MLP neurons of a small language model. Each row is named by its layer, matrix (up: input weights) and neuron, and shows model dimensions 0-191. Each number is 128 + 24 x the weight over its row's rms, rounded and kept within 0 to 255. Numbers have three digits each.
After each neuron's rows, "fires after" lists the tokens most often just before its 100 highest values on Wikipedia text that the model never trained on; "fires on" lists the tokens most often at its 100 highest values on Wikipedia text that the model never trained on. A number after a token or word is its count.

L7.up699:090147175162121128101132141101135146115131108156175093148148109121147117167180097135163158129136109168170103141112099109133089198148109136119131093111068137107106119140103129143134118163124144115156164163149158118116169137122132175109155130145155142114110146103117099133127113157127086124103117143089134115130110076125150155133161141146102163145136104154143146110098146126107130125162092143152122119139106126096113115162100143113126179144085119171106105143103113126163101144147120153108095128105158135102105142155058110087101106149107114098124120134145129112125126127119133113
fires after: "==" 52, "===" 38, ":" 4, " \"" 4
fires on: "S" 15, "C" 10, "P" 9, "R" 8, "L" 8

L8.up130:119146129157073109143106126150140136160106138129129141079143155126139153135116134150150130129138169166143108163141124103185119151148105093106080119152117129135134092144126107135157109158163114111157170151146131118135159070120106123128134107098124090129118178170093112124136112152133125109110160143104118128134123110117147138107082136114113157073127112152152124098186160121117113109145097157147128102147132140122138136102124069127154121137156110140137091099117109107147111116127111124134125127157140175125128161146172075146149104159160128091118189165123109103094113076128116094
fires after: " f" 39, " re" 14, "f" 10, "ran" 10, " con" 6, "ter" 5
fires on: "ir" 55, "ce" 25, "s" 13

L7.up381:134115146100117136132127081161133157133110166160117127159143146143175147165165143145092105105114081130138135179138138129141134104144100105113149138172107128098117124108128125131111171124115114082111158123137058065125112095141168172117157183139110121119122139117131107157105120116141141160164079167157138110139158114132082121118104152151159170147101103170141145101166123126135116109098111095121130146121110138119099110143144106123134140141127137117142115151129122064121089104133137105102081162108125159144120160150113118161112146133129125109117171158084117116157123123113136101
fires after: "ul" 23, "s" 11, "ig" 10, "il" 9, "y" 5, "c" 4
fires on: "ar" 40, "p" 35, "n" 10, "l" 8

L2.up350:148109152147127156160144124162131138114117117155170135094141143092091145110128137151108166116089145102166148145149147138151108067135104131130161160171108129138104142147132113137125141161148107153145111161142119089110152150063084115108128163138104147134161158130137134129090161136117107099169161112124087091134120134162129128164122107126138127102105091144149161140129190088100126101136127158117084101151166121118112117141139137131140115112130140086122153121076157133099166131140143133122131101159122160075126122078116137144145131109111159081084128111119111149147088155137126134
fires after: " |\n" 88, "\n" 6
fires on: "|" 100

L9.up20:128139128136135129137099122100117126132161084110090137083122132123137081103112105161151146139094139160105176138082136122090123127135127094130154174133161155109103144159114159137166144144123078079141094163158134126095183071114139152127118128103123074104149119141124092143159118169148118171098114144133145098146104122156171194169081121141159130169133150152121105139113153173102134114134123121118148104168139125132124152114142134127133113096111170150087133138150126089146147113139136135101139116139130162103107162134106099100153117138147112125100145149097106152120124136132113122
fires after: "ac" 39, "oc" 31, "uc" 7, "c" 6, "ic" 4
fires on: "k" 93

L9.up93:147155155148108174152116116128147147126138118120143131142165096126153144101149122109171120126137111159121117142112105123147121167121132159103152097111119087156124147159115081115120122133105115131142075146156108149112162138104133126111102126098057124121179100156135130105138084111137106101132144173158126125143121095132116110138124124129150120097130118125163141162131083047142147097167122147133132162140130117141124108149102059156105152091085187136104149107145137130123169112170136178108133115096129092102108110116125105131139138156110150108130146108093127159104101133162117105
fires after: " a" 16, " A" 14, " re" 12, "ou" 10, " was" 9, " the" 7
fires on: "n" 49, "v" 9, " n" 9, "f" 8, "b" 6, "p" 5

L7.up148:136110138165137123178116104128144090137045139142166149090159087110148170088078130141129154083110111044140127152144132137143108164144150118143116098104118148145119170118131123134127161128116136118108130111139097117115115135146146121111149098138113132101154112144118132123154125156099173139185146146117107109134126108158139118163161076084140149114123096151127128140108158117132105120130142123091177126111101132128123070131123147148146120134158182133134156092135125102141186104164119157118139092118128155142119142129141135144129128136128097133145136103144117086080154149131144143
fires after: " M" 93, "M" 5
fires on: "c" 24, "ad" 13, "or" 11, "ac" 9, "il" 7, "er" 6

L8.up196:082165141119104157101142155147124152113113134152186110111154137114147099133145104126167142137143153095134079158094124114176102153141090143104119115105112150135171136151129091166108156125132107097135147128178139117110144125109119137109146116125128131087160137139133149126116084160124141147095120162093142117126140050136111152131134115139078132104129137124131132114111130145077116112169109097118062136131131141084138095121146147128175119138140098134141100143113089114158138097124086111117149130147095129132135115154161095156106149131134134094139145170172147088158101135132166158
fires after: " \"" 23, "==" 21, ".\n\n" 18, "==\n" 6
fires on: "S" 36, "H" 24, "C" 13, "W" 7, "P" 4

L8.up43:104118152154123116102075158147156124157161151121126133118130128097145153097158143130128095108101129128138161109151099139128158153131121134125132142133137117128167127149135149172105135120136126145127057125131119167076104107103066110109132150093123140087132134139120074107166124153078108145103131163113095145119129139137092136228117131146126147114114115129141139131137139132140088128159134150140128100137145149134101098152128094149132119140122108121189150114137151123152097157098135127088100140084151159113122138122172107145086117134099149158146161094134127129171105173113132116
fires after: "ak" 40, " K" 9, "at" 7, "k" 7, "ad" 6
fires on: "e" 29, "es" 9, "en" 7, "ri" 6, "." 6, "le" 6

L6.up474:166085120165120140120122133151124077098107133127171118153168115101162129083085103128109137109145135157137109145129113116158093140073166162104104115122126141145163130126165120127094108130114114135074125159109098130098130160128062158151132115141116159130128127140153102114113153162121097120085059110128142133145118118139155113128143104111128127092121136152134128135110136093084150120109067124149111149152115169153147091148113159172149122127099134111162135142126105106144146132091162167164123122102132109129116137122108126164154174127137136117110092123139120166130130149108168081
fires after: " " 44, " h" 9, " s" 8, " S" 6, " (" 5, "t" 5
fires on: "im" 59, "un" 16, "al" 6

L7.up287:105160114119137143141115112186098123106160122137134086160156136121138145092114109137120133118177137154170120163120087107117135131147103125105116155132152091138147114148145155166107145110136166154118097142146124123064171146079125143113122132134129076095140081137078152141158150128106102126121146122146096129142165110140147149176114136135098124101146145114128098160170119167125120115140136119137157146147123151149125120094128148168172142158144106133112108081125049117134085160077145102127134140120114105124113103068133115129130146153099135136087157104126123124135108141111130104
fires after: " T" 46, "e" 10, "h" 9, " (" 9, "T" 5, " K" 5
fires on: "se" 14, "ot" 11, "x" 9, "om" 9, "os" 7, "us" 6

L8.up503:103107139098137128150098096160130118126121142105164115141164101136131072143116135123147077160117133133153166147135116126200115113192124095102125093140126119125108127146134120145119146154166101091112120141115141164124130128132119148095096158112120173074138068160175132099084130155100147184148118176137151134151152174141146159143105128171112113138119099154142114094119126096119176166134147119112134112099093117099085140148106095167131122140121115139094118127130133121139144084092129101114087142144091143137117151120132130158136103104115155148122143119135107097129131144129130147
fires after: "ag" 16, "er" 11, "ad" 11, "id" 10, "at" 10, "en" 6
fires on: "f" 25, "n" 23, "in" 13, "s" 10, "ic" 8, "on" 8

L8.up344:133118124169098105159104095156112117105103144160126139120155116106127099129098136155151132102111118119124130138139144106146116137144164107116091139119148103086117119143124085140105165150147131091137147156095145155098154125121104162117088110090138133080130090151136108137121139127119190153133180144124096125145142151183111139171157125131111146176105124173118112173089164073155147137085138141125181108107095097140081121142131130166110096136168144140183088114106120124159136110094117111096147107150100107139122157128121152099146144114099139128105102097128137126139107143138123143
fires after: "us" 16, " m" 15, "ov" 10, "b" 10, "r" 8, "ad" 6
fires on: "s" 26, "ic" 21, "on" 20, "ed" 17, "ing" 7

L6.up787:174141077151114136083127126081078094114120135142093149111115172120131101141091103114136148124130083150153165132122106132107144127137159152133121140078144135092094133103142168131156162126125112154131177160113143165116116106126103063157102120145078155097118120133148104150136177125165128116182154144102119121126128114155123126139151086135140120148119124133138146108129152118142101124135112098135128119127113092133151115160098129151109145157168141174175149088112086150107107103155065162124173097142130106103117103139129139144147124108122136117119108141151122111154112160101108143
fires after: " J" 27, "an" 17, " A" 15, " B" 9, " L" 6
fires on: "u" 100

L9.up899:074136141102089156127106107158113107108117125175164132171136091108163139148098125129162126097114127100131109143161121161169080133102136158107122122148136115100137117149099155088118135156153146132151163146116151133146128132114135084109133118177128140098124136137168156144141130151114075160164113125135151102144151060107123156114128145140131158106143125151162167153148117116168115117143093122158095124131136146138083102148108167151088101117155130121120091141107133115116119151106108103117111118142137096131110140128131168179131122103116159123091083102127119078140110094150162083
fires after: "h" 26, " k" 23, " s" 14, "s" 8, "ch" 5, "p" 4
fires on: "n" 25, "il" 24, "el" 20, "an" 9, "ar" 9, "on" 6

L9.up818:133154156135099146136130084122106136148127136149164156170164116091129084098135153152115136140090136155153124120131126108137100118123133151128138141126112089121143144131157124114130113118152125101090096175206076059116132168108149140105142136138087115173109145119123127106108135135169128132096114184125103139127133132117101114107125139104130140126127132142172129145141119144134146129118136145170088092175123159156126125138145117129125162088076137132079108132168098142132121112184119155120125138166140091096119099139145091149132124152100170073119112118093098110119106109125155121
fires after: " " 47, " se" 12, " was" 7, " re" 6, "or" 5
fires on: "2" 47, "n" 20, "ver" 12, " n" 10, " an" 9

L9.up140:102100114123150106140138107120154134081182167148146104109152131140142095133144135118191121103105120068126120146152105165117084151157140156101144099152106153107170161090127124146092146136132113122164134134126113143143173094112124108128120145132098160120194092132131128159141116136145175166120115150122138090129114098152117131160110128112145121136123127130144137155124148080136102150143115112105111129099135117108151135149127138131118113124143126121122171144124134138148117128119088178095157076128101130091117097097164136119115139148134161094100120095120099121167102218109147116
fires after: " l" 49, " L" 37, " b" 5, "L" 4
fires on: "ar" 15, "if" 14, "at" 14, "ov" 11, "l" 10

L7.up137:118134123123152102151125115095088074144128120090111089150144135113153120113156131109130112156128140150140112148137098120132093110152158139117136155136159100108197108137119098141156138141145133133162171127112110121111117114094115156125136104071132070112114185143115108135127160108170133087094130128092144130140138103111105142110090140090106178100123140175154143121098174134157145125117087130129170114172128141134145117134111103131108145092111165113116085147092117173133104133141103128118102160140162140081114110144134111136135127091112146101120163152187140131147122087112149132
fires after: " f" 49, "f" 35, " F" 4
fires on: "il" 46, "ic" 31, "o" 9, "ir" 4

L7.up5:096077134110134143159118101048103138162108124086095142131152114125119086132122108107104134152098104142166093120135166115115134120113186111116143114145098160106117113089153105122116131148107119125173127153144115126137131139154126121165139088146100134113131145153125139132119099143169118114123186168106125112134131093152133133105156163106091167110109184115139149177100153147110136141095125115158132112151135102144114115159140106084071127148096144143172126172121145153134090122123125163109133146153149106079113092140146110175115141142145128096106140143143100118124134122108150102
fires after: " f" 42, "f" 12, " e" 11, " a" 11, " A" 7, "em" 6
fires on: "w" 19, "ive" 15, "in" 14, "al" 12, "our" 12

L9.up348:111168166099098134155120106161158198109121155138096147148167108140185114159105141156142105102081138152098116196146127110140089135104116141126102142088126143090151183133147103111101136135097124086103137139128078150156137092138122142112159125133140131103115183133142134152174120103156101148139100112116117136151109076105135185143121120116158149112102114129095136110142103080108106093125095136136119129140137125134135111144115135165122131113133124132086136110135145114155132150126088112104100137117124157122132125157131151123156120138146128107105129190097117144137095106130128086
fires after: " s" 59, "s" 16, " S" 9, "uc" 4, "S" 4, "es" 4
fires on: "p" 28, "c" 24, "h" 24, "ec" 13, "n" 4

L7.up321:112112125109154126145124144160139122100164110163139122161164091109148123122129094105126127102133140126129093124136138116117096096148134112129087142126133120109166118152095160132152155133114150134109105112125106192132141097101077096094134162119128111136114087111140173146165173127175157147169097125158109115140137153159154125136100091134171102157132129130137135100120090126090089124160152132087125144120146113113171119120121133205145143137153160141118134100056120148166126193110135114104135118080116160101114107129099124140100093135115136157130110137156109102119115132115133140
fires after: " N" 25, " R" 13, "s" 8, " r" 8, "e" 5, "z" 4
fires on: "ov" 25, "av" 23, "ad" 12, "k" 10, "b" 7

L7.up896:158118117178120121187103102152128137112140124126147110140147147126160094107120113130147138088155112128159126149165119107158143135128084131119099171115080146130175091162126151133150168142091126143108122136083149169069145137096085103137111132084110090097124099136153129141172150138099119094183161121143109114139137142145107142168140112127105071084126126119145156127095135094147108112117110150132156122107134175103134125169118140166139088125174143151137119104082101169115119120098155128155152138112157137108105107109153137106114149154109126153109132122154123121125121155103124134
fires after: " K" 30, " T" 21, " B" 16, "K" 5, "h" 4, " M" 4
fires on: "it" 30, "il" 10, "ol" 7, "ab" 7, "op" 6, "os" 6

L9.up371:097132154173113144086128132150133111143108115191154082122133129130186119124133154150149103171146110154166090173128123105153111136156084121133084142134106144101149135116150089092121156128078137101107135115161135130115157113090122118136137161098124122118080136143134192153176117152134095160119095108144103131135129144126136129117106119133137141140120072114130104131120094111123086124126153096154112094166112177114149066126083136156160164109146161127129128103115096149151126149173080116110140123145149117127118119133120158123135144149111128149105131138114117077122112158132125118
fires after: " S" 47, " s" 10, " R" 8, "S" 6
fires on: "on" 29, "er" 16, "en" 11, "an" 11, "d" 6, " St" 5

L7.up458:160127116122098170131136132110126133149105136138121140136145102103156157132150076109133118131121125111124174142124077114127137157160187169151153157090130108146114096109183157138135163124115096113140106132142163138092129145083126077121148130180126171112167099191131095135117117139158119135199114095120105127136112121136111136150145101107139113082116134062149144124104136133103096150107093144169114125102123150146170121112152109115105129118127113148151122111115098150148186148136125184118153099117100094101122101108134130119133150110134136117120126096133129129154123116103143092
fires after: " Y" 30, "y" 13, " B" 12, "Y" 7, "o" 7, " A" 6
fires on: "ou" 38, "o" 26, "e" 7, "u" 5, "w" 5

L9.up110:112134151079166113121116137173102127137123122131118093166154107118179148115151130112132136114119131117139104155135111114103111140136186161123110161120088128105132113148138108091110118152119129075148131138180088131119123131111139143120148135144158128115123133156085118150134099123128072147142065106146152124146182119113125143148125141109123156119119121147155126095168068121135147162135099108134161121141134181142102072121140127139118165134137116113110146137133129128145160128123114096084091162137129173154131153158104133147149123098088151138100159108106095093128108083132166065
fires after: "s" 29, "as" 12, " s" 11, "us" 10, "im" 8, "is" 8
fires on: "an" 29, "h" 24, "p" 12, "m" 8, "el" 6

L7.up291:098122146118122134121143093129126159126185151161123138170138123146166097126162143148105116145092113134138140118127138165125108123127074141127097153145100148056136134101139161124141139119144139081146114134138079129138108094145146141112122182141125135151108093125140144145130089130136136154141090180169140154145161148102114113093077105164147140107111110126131142125181103082132061125128136099104138116135134114144093127160077152140137169141131136117104122111092125124112109142144098111148073164124104136114110111153096132120142131138174140167121126147081114096150127154128089131
fires after: "ig" 26, "v" 11, "en" 9, "er" 8, "d" 7, "at" 6
fires on: "n" 47, "ar" 17, "or" 13, "an" 11, "l" 5

L6.up380:184114121148116123149098152088132130134102141158123116152136095128101143171102116126087151133133105137124166164144159142133073179159125140133167128088138112132115131138101148131171158128089113114098102126132143116098145177119090116121110098123078140094155143176188112140136144140136103132166104165137120113135067094103117098147150070099166122094095110094138156138116132114117125137153106131138124126139113113138136093171090120166116164102127169147102136098133144136117130099110129137122167081126174145112132118125115115145149143139092137135109132091136122133147134154114155153
fires after: " b" 28, "." 22, " O" 13, " B" 12, "A" 7, " A" 7
fires on: "n" 30, "ut" 28, " B" 8, "y" 5, "u" 4, " O" 4

L8.up711:143149123140102163159100137126127096121182152098158133081131102105126184109104092131085091109135113108157117157183089127126139151091092105092137142165108151142131098138166151158117168097139122090091111128111156149088115123120136102137168158172107082097138109156107110105118141144098137149158118123131092140141146149135146149171143141094118119142121104135141121131156113124125099144112146154128142119124103172117096108115164126121168098103152105168114129141120121069156102141122123159127094156138114125131111170081143125085117153147149148141131144128135120108167112151123153157
fires after: "k" 24, "ak" 19, "og" 7, "et" 7, "g" 7, "at" 6
fires on: "o" 25, "a" 12, "ra" 10, "es" 10, "e" 10, "ro" 9

L6.up791:156086136162142150107130128155099099146073164118134177150136098100128106072107085156113124112111129145121112143127105120145125141118187170126102159162136115125134135137166087101119121141123119112147086110141108102122096156122101123105109155134080163117139158158176113151144118130140087069141093152147131164142151126160152105113159110165112133109096142158116126169137142082087108111139111147148135140138073138142137133139112128166130147102124170107161125153134152147100149104152125137136131139136129096134116152151064102115126150146111153115146142109117121167112122135100126080
fires after: " " 58, " be" 31, "u" 10
fires on: "en" 74, "nd" 10, "un" 8

L6.up665:162121157160131156146151092146145194170172129129169068150138169127118150113094134151105154072162163121141088139138155119091118130121115126129178119119122117106152118083153121118141141143129102105110099106147074093140153122134170190118118104106122102106140134156091162128129133138142144139142154111123123142133135078119118082131129076152120143112111134114150151049136159148111096109114124102108125106124154104108152126115103108151130103110146138127139130118131114147144080117161131124095171107132114153116129115095153127157121130125123172108121160105103128122141137156106115150
fires after: "ur" 21, "l" 18, "ow" 16, "ou" 7
fires on: "ing" 47, "p" 22, "en" 13, "ly" 10, "is" 4

L7.up83:109130125161094140128147124153147127130135154098123098122111143126128112089153170129141096136141144164098098112131075127203100058126085128111169179146120130129152132129126131156062132131117120145145164140153092113154116107155116118146093108139119107116118134173118095117138172117137097082130134154129130123148140072107108089140103112146114152098121117177144140070160144092126134139132105097136123132155120181128124115140091127112145131134114169142112149142147071113151144077161122148104137136108134153103119168132111111140160129147137147138118152141127136093087109139120120125
fires after: " in" 62, " ex" 12, " re" 10, "ter" 5
fires on: "c" 56, "v" 19, "ce" 16, "s" 4

L6.up140:126163111096122133099143119106131068087148120088117098079134098142137145110128113103117158150106144162155137147081088116131115111125118110116119142106099156095106099115141127132127146141145134110160171163126121101092128087112146142163167112128131115111142172170105118124141100144140092155065118135127143143148135091104183157114089123136113157111121123177123120118121126117096121138127138117127157131149135162118141145086131155103140148161143117105082157153170131117115167089135114093090148151137100153136123187106108124103110135158149143143119152182112099164104149097135116105
fires after: "i" 13, "en" 11, "uc" 8, "ic" 6, "on" 6, "c" 6
fires on: "ce" 32, "om" 13, "at" 10, "y" 6, "ate" 5, "s" 5

L8.up156:132103123123115159126137094131139104114099152127133160096136146123179146138124077170123100081083058093160175141155112103152165122121140118125164102129124137120094158118129156142104163126145083143126104161080114122112123152118122109164135120192129107093155118152146132101093130115150170125136154126121088132137120110149129124104164123127156122136135142140150145124140168119114128105080100172146120139125115127157094087151128116152097147159119126163156099088119130138116125064159107172165125129107124148096108142125079150118134122158117109116157120176134133094135128153127128126
fires after: " M" 20, " E" 14, " Y" 11, "m" 10, " A" 9, " H" 7
fires on: "ou" 39, "u" 38, "un" 9, "ag" 6, "U" 5

L6.up172:102120132186139149109140113154101075151136139163116110137126109120124090128134137099135125164121170165120105105141122066142152124138149139106130161140147139101188083140134136156059127139127159148127150172151113119124173097137136137096093084161145127091117117133120162133129156119117131111103130151118128134138119130115173116153117140184127165120127179146120125124116149148130092125104137103123127115113133133141094124146122158116157112139078133083135100146117126105145099148067176120130108173139131122117106145160190101088136144129094140123120139131104117094118108136124182155
fires after: " t" 13, "u" 12, "t" 11, "d" 8, "r" 7, "ra" 7
fires on: "ic" 21, "ct" 20, "ad" 12, "ab" 9, "it" 8, "ain" 6

L8.up400:152095152112123140156111112118127131134145149140159138098131112128122138104119147168166124112109092084151146136125095155200106186166128115127130122072122118145113131148096131109111185132124146100109116120097129125107148139141113083100082120158114160119107139156134150131162134156129172151146144144148113086135145127146127136149141098115164140139145103156119152105084172097141136172108107124108181111122103156141096121149086152129133123136164165141120096104129093122102122107120062144110152116147151153130117152129093176132108116125159119153123085102113128068126115150124137105
fires after: " M" 32, "n" 10, "in" 10, "h" 9, "r" 8, "M" 7
fires on: "i" 29, "n" 22, "s" 8, "ar" 7, "or" 6, "el" 6

L2.up907:139132147143145166119121101149094133128101113169176140107122141112092124120126098144118161120106139135139130175170114169177115109143123109135110185160137167140072115131119110117100141151126116103137114152118103122084161110071099156111165140120091137144146173096147127129108118114168083109143081117126102097126138110166127131129128088163133115128113082121135148112171177124114117115134122178127099096131171149118119071125143121146143123144157128093119127114106134117094186143159135114130150082153095114107131117084126125138162116136146130112096140107109114139159092146131117139
fires after: " |\n" 46, "\n" 5, "and" 4
fires on: "|" 58, "\n" 21, ")\n" 20

L8.up446:091111122126140120128124087101152156092113183139104149115133109119135131092122131146125129135124177073146161153146161121108127124135141126114130158109140120126117121121159168155097111112106084145163121139129131149092184098115159128168116119126114102116172122134125183155120097165163096152132120097142121109139131082133094086103130124135191133164121138141119144122104136162131114123111104143099098136136133103124153145127181135139127124148126122133139135144108126064180141128132119136121159096104112106105120098113185126114133144129166159117119114083134113088187082142109171106
fires after: " L" 21, " l" 19, " e" 17, "e" 16, " ch" 7, "E" 6
fires on: "ar" 24, "an" 23, "if" 15, " is" 10, "ow" 4, "on" 4

L8.up131:126073134140131119175142162154133092113151135108128139071148180116120158116086111150162141141112119110110140194082149096130123138177154151099117104120132132110115128153115142170100115146126092105121143162137104154114185109110125149146128115183143094074146143143146119161145134161113107096117136122101098131135121110140179132121087142173116108127158101154140144164092139157118116135099105157098175127112102145134123143129084141117099134119133168149106145146095096109166115138121127112114167103095132147101124159154139120125135132127101115108097134082131123105160135159144139112
fires after: "i" 49, "ar" 16, "y" 5, "ic" 5, "th" 4, "el" 4
fires on: "b" 29, "k" 23, "ol" 20, "i" 9, "p" 6

L8.up92:113130136089130125125134054140102136054109115132134134149127103126133155104125156111097154089072111140161115142121173129159069069115145153141147151109148119115183112106144094120126111143148134144099081152114093159143144128094112135099131127122147143148157115144149158124133105146113185132157162146119143166135178145113130133134101128145141169111137087147165150136102155130149123171128141084113134105115136113114121114165102096153131139135130153103140158164136105179113156141154103099119141117130101153089108130110145130124153137081087151106132106095126110108133135136115127123
fires after: "r" 18, "s" 13, " pl" 8, "in" 7, " pro" 7, " b" 5
fires on: "n" 23, "ear" 19, "ran" 8, "p" 8, "an" 5

L6.up854:171123125116104118156108083118104113136115099176117130088096139118104130119128142083130130105101122119111131133135117131144109128111174133138127095092167103108120102098143107108139152127164126146155145156130148108155156103128104118128137121141100135136128145163099097140103107131179131113142202134084122117136126096111099133097162111120130148140122147122150155118121142124135133147101132145139154114156175066119143133167128130087096113103094116148114129162131132191143180077164115168121171097103112123115117124123150112159159132111127136124134122142112123102106111098145225100
fires after: " A" 26, " E" 15, " a" 9, " O" 7, "l" 7, "r" 6
fires on: "u" 78, "w" 6

L9.up857:152130137120088100125094123069140126129146150133156121076116176113126150145111108151133097101108110090152175162154149133124085138130138108118158145126136119103115149126166192156147169155118086135152119129112171183112134109082130137155156125137127109103172124144099115130153145135146131134190158148099109091141123156141150091137120127153151119097118091128129160120120166151137103118099119148113148123117104121070094119143110107146123139129126113144178123157112140125113098091164113132120187088118150123098123131126153112088135099114132153132146140108128103108169114113094131097
fires after: "r" 19, " l" 14, " L" 12, "b" 10, "ar" 10, "l" 9
fires on: "a" 55, "u" 27, "ra" 5, "ia" 4

L6.up904:155178133131108130139168114136160117155135102142145119130120166116111153118117128122076160109120166109150105163074142136094110137165120156116161141090154093136119136091152120158104134120126142155126117111151103090127157130136119162142140091154089125136136133157135160130152125173154162117113095130141105123140086098134122149085120081118168126158103117101135169112148172172099121093102119104105145099152155081137135138122093119152147137116131083121125108137125115130156115079130090129171189089151130153092124104122142109128141114138122153098116112122097104135164122161112169155
fires after: "l" 29, " H" 19, " O" 16, "ow" 7, "O" 7, " l" 4
fires on: "ow" 51, "n" 22, "ost" 9, "ing" 8, "rom" 4

L6.up757:108152139145089137132162154131142056132173104166133129148147140118089155126151118127147119136135122139103098142100121102151102105136150131121078108128114107116150119146110077121107137155097124180144108124130130107152137110108125124159163170130130113099116155118151111151195158104165108109118091105140131103144157078145134103116145117117102145161122132124117131119133131099137147136141114152156114130162109137081149129141117173110105125145128135100128119151095173155120167107154109126145124141126144138119113109148031122124149103129180142126115114174162118170087126136106180123
fires after: "l" 40, " o" 16, "ec" 8, "p" 8, "it" 7, "rom" 7
fires on: "ut" 43, "ud" 39, "ot" 7, "os" 4

L9.up949:080141154113156134131154120160109026106133126149143109102155110134106159149110143130105121099128130177158137142161088109142116121105118134138131144123072094131089129119129091126126137176142144132144147135105146135106101178111106134110096132174123108097119148126144140146104107125132141130120109119105119103152160113105175152127111125121125166135132107119131108102132130111119158123178113139146139111163126147094146135157142190166158120165122088159162104115132131126094143075150135101127110107074138119139106177109101090124165116114107140126169107136134109152135140128120184119
fires after: "p" 25, "e" 15, " the" 10, "om" 9, " p" 8, " The" 4
fires on: "at" 24, "e" 16, "ur" 10, "ro" 8, " pro" 8, "ut" 7

L6.up891:134126128149105091159073122093117125121122140135125131094140118124103171134113102122144101106142084112151196132115143128111138162177132153130171096157151148181078144116111111138164150140124091144138120153139189137135133125126131088176098120175116142099143096103162091138101102147148128166172117150145106120138131111120113138116142120129146116119116140095139157171104134145162104141170111136150145143140132118125153113170110092110134084147125125115179142108094131122109114106127130131126203088109159118122117100100130096106138132167117123114138112151116140112177125108103102123
fires after: " it" 56, " O" 10, " A" 10, " L" 5
fires on: "s" 80, "iv" 8, "u" 4, "t" 4

L9.up467:099115130149125128115135130118126082161135102168141117084142119091116130104149136129158126144110087162153126105140116096180143154124108106111160114149072095147087127130125110171096126156127083147189161153182131115113172096085143144143135141131156125106124167105135110114090096160110093130099134126119138109127144145129118143150111163070134155131125121161159087119080125143155139151162133111136131114147143147115105126156154153135127134162128141145124147117124154086130095142166140115097106144105140163145103181134084120102125149131099142104125151128117111129071152127143136174
fires after: " c" 35, "c" 20, " p" 11, " C" 7, " t" 5, "p" 5
fires on: "ur" 35, "ro" 19, "ou" 11, "os" 10, "on" 8, "ran" 5

L8.up346:069153117096096139115148136128147081107138112110171120133172146081142170093144113103154137093134157124110161109102107138139145120143136080085113103145158067161104125129135140128105115148117153119113105121138091149133107111117124140150135187170127095100103103116130120100169140145132134160127078130115102091156129114132143132112123104127167144163144123128140132127144109119115165144155202125142132123137138159068158118115128129139114152201114143128128096187132140160124164158152125123134136125125112138129093152095075131135130116113120138174127118120117127146109137131153112160
fires after: "p" 27, "rom" 10, "ol" 7, "b" 6, "ec" 6
fires on: "ut" 32, "os" 20, "ot" 12, "z" 10, "iv" 5, "ov" 4

L7.up251:160158150138121205114167127156135146155085060126178095145141068103156123163115102145125143090133114152141045150144109114162137107104132147116145104116099128116163120123123098138119134145155143060157098114119093119092156163137105163094145147138115149115135122164115136128129129138126099139120133127093127130133141120105173109128142120129115164108125140112137131083098094135104101110144096098156092132132143130139128140120112106136122126133113115148116143114117146109162136106160124154133087129180112114099126169131129102120111164128185128122131194113145128108120117136116136117
fires after: ".\n\n" 34, "\n\n" 13, " (" 12, "-" 11, " |\n" 8, " \"" 6
fires on: "I" 42, "C" 26, "Y" 11, "U" 9, "ing" 4

L9.up804:093140132133120138125141129131165150122119131118137182096131119156180107147157125163113095138130138157127156118134102109127133119111150156122145156116202134085159091150172123131126103139149103121141120164132120114127156146144150125088138116122180117140126125114085144137117140136148097128134134119083115136133154096137149116130120094146109166088097150137116142101112152146130096089091112128140172140120129108168136155123128157122134110149103155138125107122098186161178091148141128138073113131132120093115107123172130124081117117171075121088132142072086114095126131137109150178
fires after: " t" 22, "d" 18, " d" 13, "t" 8, "st" 8, " ch" 7
fires on: "w" 22, "ay" 19, "ing" 9, "e" 9, "art" 8, "ab" 7

L8.up769:103170147111118114169134089147133134115119137086158143146157084135106124158107131125113113106111151122129086142124144132175072094129145115138104101128113114116155154079119095132105125122168147128120113136190080125150125105136099148099180115163102169128111171136107176126131123150139181142129091144112125114122155102092119134124140133129148158190128121113120127153137122183138148125146141077162110139111081152115108159123104156128169084150102116132144151161134119141139108101124109114143145137144090154098110150160098121128123154095128168108133126124108121085118101139120145093
fires after: "re" 34, "s" 13, "e" 12, "es" 5, "," 4, "ri" 4
fires on: " be" 43, "n" 13, "ak" 11, "ear" 11, "an" 5, " are" 4